Part of a small language model's weights.
Size: width 224, 16.1M parameters.
Training: a variant of Adam for these matrices, 7923 steps.
MLP neurons of a small language model. Each row is named by its layer, matrix (down: output weights) and neuron, and shows model dimensions 48-143. Each number is 128 + 32 x the weight over its row's rms, rounded and kept within 0 to 255. Numbers have three digits each.
A block is one neuron, or neurons of one layer that tend to fire together. After each block is what it responds to, as a language model described it from the Wikipedia text at the highest values.

L6.down1017:139153111099097161069143166104131116138155092167116129128131139150083171115193106128187151138114129191102181105082190153179125133104134118151115155091161170098157109115144132107118137075073124171137185210152139107152088094122125081154097143125182100116176159134108163093146142141165142139
Slot after auxiliary verbs

L14.down26:113158094090136151078151081152077171141136123171125131125137134136165139146081117083095125136140147110103114141163126151123102199113151157129158191123138150071122083094123131137133143110113076072128164161144129105097151142121123077077147101118128157097184105110132131069164138139092139143
L14.down38:092126137128103129074165132202128184147105152117122113131152092116106108153188167151097099201102092142139122173163144106150107142166128188158194109127161117059159143206107140073121163139091062114113093116095147101132077109109126106110160135084191129062098168151123146135130146125097102190
L14.down90:109106144133130099142163129153194141139153085170123131144121162113150147083067117070099086105139175103138130185119107074152193125171096156143162155171111104184105110146136148125111112201138112108133083114162134077159119093115186172156143136111147110145100071105114157135171121091137173079
L14.down103:114163093137126152126141128145163189145121107130213151155094081154103047188180126075125139110095140164147127107197119130138118109108136088163114081149208121134065111133153135118176182129124067083126098162113152079157136126170075099076095097114146122151137147152109114096101095126094148196
L14.down308:073187152098147140110082153151104147191106136173103157137130083088199141144173137119116121104111121117132057140141184111112055120147156129164152073147183117112144136128115114142151171100103071066131156065116141091188051113145041115046061118103157158139084133156113092155125157091131132164
L14.down327:159080137115102097123129147181078127095122107092112121109117122112145169099128089112076149121169177141116141187131116118162181118143106092171153082091119149092126102085107104115161113179104126178077114100160126134064144111140109098158115126151154126133117181150129073127115170165120089155
L14.down439:080112117143115098101174170084128161095117109155116120066134129126120077124157132129165065180100071108114089133093090096085165135113111190098115158088166097090120078162162175167142139096111172151140108076116129093158178110112103067118094100040138159097149062088136172173174134166131158120
L14.down524:115174112113117115098114152091065126077142153061184093134119071121159094158178155100142103130132108130141096128094126155137106137151112130199137133124150061155090126148151137118149106136150111117081111109117090079164199053084084107106213123124119176151128105169114100163165113149126104146
L14.down564:070154180118151083112071113076137186155144100115119184165103151119221134166135130073151078128120091061113133135143069125189148108130149141133147128072145172101172102127138161162148161128074096151140115114092128103135085111158087132105129119096143132106121185175135096137098080100155065125
L14.down793:107074101119120136187098139165103096144117102163093129128129139142206155114111138109101175168169052138138095136152098107131142076104144118092121153095077096128109077069081088135137129118178147133096195107119165169061142153124096136107148139127167123141095105138118155086117156111138100097
L14.down848:194080083140126111155138124123103094132123157173138119125123140112098167086116150089137144155180122160135184085085108116103157174069144113105100109135062107159095137108157101137120143136117143139079117152168115103136152099166126165186127120112138120117215169109153160135120187193154149140
L14.down858:084168180152150075133059185140122153142106112137165200158111079138145110175176105142081091137086113117134145167137136148127089084128143129200121086082151176092121167123131095110130158120159064079136143126065145073081093119154132109101129156169136120153085200174104097117099097120148124102
L14.down1062:164094140066136166095135098084125145034099130205102139162138125163132067137147161134142186145161140182144091149121092153143100101127168133111223135159203140158096130114152074127153154104125127082179113155130142160075088119121135093134142095128148150106141133116208114117139078117139112110
L14.down1105:175181095086124144132134115130133084167094112184154118134120133140215143165122141088112162139181132131107112151130132159062091145127109160133147150097053149105150120158138153115147153189132127103127083089123068138164100110147106191080105137111181157181128088079155135098125131131062098163
L14.down1160:139101093139122110083126115111188144141127145177151160129156146175185088144158092113085147151189133120149146092107078111071153120083116147165137119109139101095144153162142108154149100106159124090135119105079186120167121099113082130089084047126131187106166138129144129163081103146135114157
L14.down1244:144145124076156138158113087130116155166102154138150113154175129096191113157146156122114093167171147117140118122162079048106152140167103164141163117134160097123146139168151160126099101174077122136128108140080115119139101097141174156071176176129153132153120090127131059152152183079109104172
Personal first names

L6.down172:121081123157075160094127140093148175139153125112139127137133168122144113131143117246161183109159138103110113138129164163164092132124116147089109132198122150092142170125131128154120104089160196128153123115115116123170126203115116150130093139127141144085167114091053111164123150112100128106
Name-start tokens

L11.down174:103096198186136132136136114111116087096121100168141079140194118132122152136141154154127108131166155161106156136100147109134098179093112104077140161107139125123101140131152086145143066165109130085103132134217148137071099168154153077102090086198186126054167172217160145107135156168113125135
L11.down310:122137141123133139168104095151094172135131118120169150138184105091147116181119130107141148139150120150174173110054137080073051180136138116159140162051140124101131122133184116122144133050160083068125018057125131181095147123189180114132155067139122100148127157161126128179114122142168135182
L11.down720:132126129105144168152126118108136100127138162123134092126119072147089109116162115105135156124199231180080145114098092107161141129124115150097174105146097124111129123117091097165116145136100124133102173127146147138249142145135158117088150111145157146117112155191168139141115126140137111127
L11.down1194:130093169153182091151149114150179151123127145171152125148164080133112092125147145114136082119178111153096171074096108151133134170089098088121160114125167147130093130140128069105102074177155092098110119118154164140084128161099128091106181120177162152111139127168155118069200136166109120101
Pre-verb slot

L11.down80:159121110079153100116105156080164142161146111078137136141065198097149144107162134143131125095098105116109111180154086160100195139090168135117116118142175118113137168127159173130154066100124145106153074109098134074095118116121149112064107079141140169124169160120110110155177168111054178123
L11.down282:147107112163054148126129143130130101178151177101106141118161130181165127176138140100144147153072080114042160139138153154107137141125116165181115118122165164165134095140094075144049159108114153060152087139186137043078134202140111127139071129191122096086133166124196121149157132132084117111
L11.down578:134028121120179123065101118064126186107132142150117107097125158165121090136135108127143138142145151124139141157127151148121157144144113091126148106092109106031131079028134093128118105112124105173131170085098086081148128092090124105124109108154116153085189122139178156146067031156054104116
L11.down828:150099075143127092129098132069113185098118178180180142164105113178146083131126111112086175120163127125105158103102116157123148138145086102073147113154191094099081134090109142194128111136088139125094163122157100121146136180113113095081119105114154162160140134081106116149137055115104088132
Start of proper names

L14.down156:096106154102130093103129115105163160187138107149138163076127149105164140157096146107109160109186122085062151102104133142158168079066175102116086103125144135137172105118083196110124115155159156113164081152132138205125107146174138047124116148148119129138185106118142085125150107108107178129
L14.down176:119172149124174086132069158144162155155166193158143151090133067181093164155080128125164081105117148110073151176136130081139076152144153120053170156180137116124140107166123081121086134157111167110133125093127096093084128158100162124119141117107135079150099160152144098158080144079077100108
L14.down201:174155126101116146160160115194169151152111102103128142078060107099109163119136113156126064147071103100091112091092137133141166138142147156132121091068140106047181107173084167127142161082092115153168130165079109107117143125079090125053127086064126164108120165144127134151066116121161094142
L14.down203:057087118127086156097167089171141121071112149099150169112130148125158091125074100155141106117125134164066179122115165130094122083187111110140105181109130121150183118109127136154129153152157124156084125134150098123172134135155080099143106134107104103165109092125082117118119153065164087090
L14.down207:154081138098218113101195114172149174170139134136093142116056142136131063095111155124154092120141130097135101110120158156163120111125100113106117155128196162122128167162125120146189107164107092104179108108125112136132102078131177071186158102120132215119155178148103100120193076118145118089
L14.down276:210174179142107138080054163131098142144182184134150090101103073101115127148127109127138133158147123111134162143127075084094110097149138168116065134129135034109148187152110120120161176144067186092095089160098161133148110133110164090086119197109133158151094186140096111148086117143087126157
L14.down337:173110157109116101140164109113196138129129079137136162083133121115081121103123137110153122137138113141123176101113104102125156120113142110085148110087089109113207153146142099097121149125111107072067097108163084115126104134153122072147114054179141122132173166154159104118148198156155063092
L14.down428:120140118132184162184166140152154096104151174132106150127134123104062157155153149181109102096139147114131137070100114155092085123134123154103048083115203116131072052167089116109141124168115170148139127098154133101177166166149114151145094140169152116167073117150132118100113081161129080095
L14.down459:088156119148125123134052113143171182099115153140146110139131136117151109176176178127114103106140132181141116045120135130190119107161115105094158121171080112126155098061161098117080160140115197099116133129148143099151126140139075089131153127122157114185110132107112145159163147153113109188
L14.down502:099140129133142150096112129160110121076178128122073133122087087089136122116124123059112114182138094104191108132170152154165133110112160113152180128097164110140158085186111133135043094111134093095159132184100114091255077117164045133166125148097096119145110173130138125185139120153113101178
L14.down518:088114150161137137107164159088073040141104153174201146135157062169200116147088118165092124124100171100149118098077100111125131123141185122130085131156129174127163112108151161095104152152151168182134118168136150090112139122145094098114134184109157083114132110120160137163108118125189188117
L14.down541:175119186120127076174180095117098067098128152108083095130117115089152142079067140104084097183158098081187157169138059161108164093118112080147134116108169091110111132101090140129092148088159134155150160094107102168142192109104128161091122114167165129173140122184168161117114122091123144122
L14.down550:204128134131118100076075121113054164099152108150162144088188112080116147149115107095164130112140148172161141183133104069124100150102149145053132119090131094134105062097174102095157115126135160121123189129241137059113153145160171099142111146112168106138149162052148177137092182145157155120
L14.down598:165140118102104098098148212165116098124126194166105136132081153150148125133163137120107146112173115143099108144131177110101109153128149133024160164107138096114120049148103099122113174135133113113154111131111138088115111145195101106141129072064190143148088136128139153105084121103086193148
L14.down695:143123136178101139140177125117193131112140177153182100131117115123188085145109156087157181073160128133169140096143123123080095120137131093104079132103131092109186122117120150140166101191072126124091099129120071164131158145108158140151135095137135164141129119187178121164095123111085050119
L14.down1112:131127168085199134178136106153099143161139137127069168169170100139139130177126167107130115134202173099130164170128121124149132093150136096124136083084165079108104115177095082153120118141117151163147157133140167149066199142148109066113192131127111167133111142099179065112130132129132121093
Negation after auxiliaries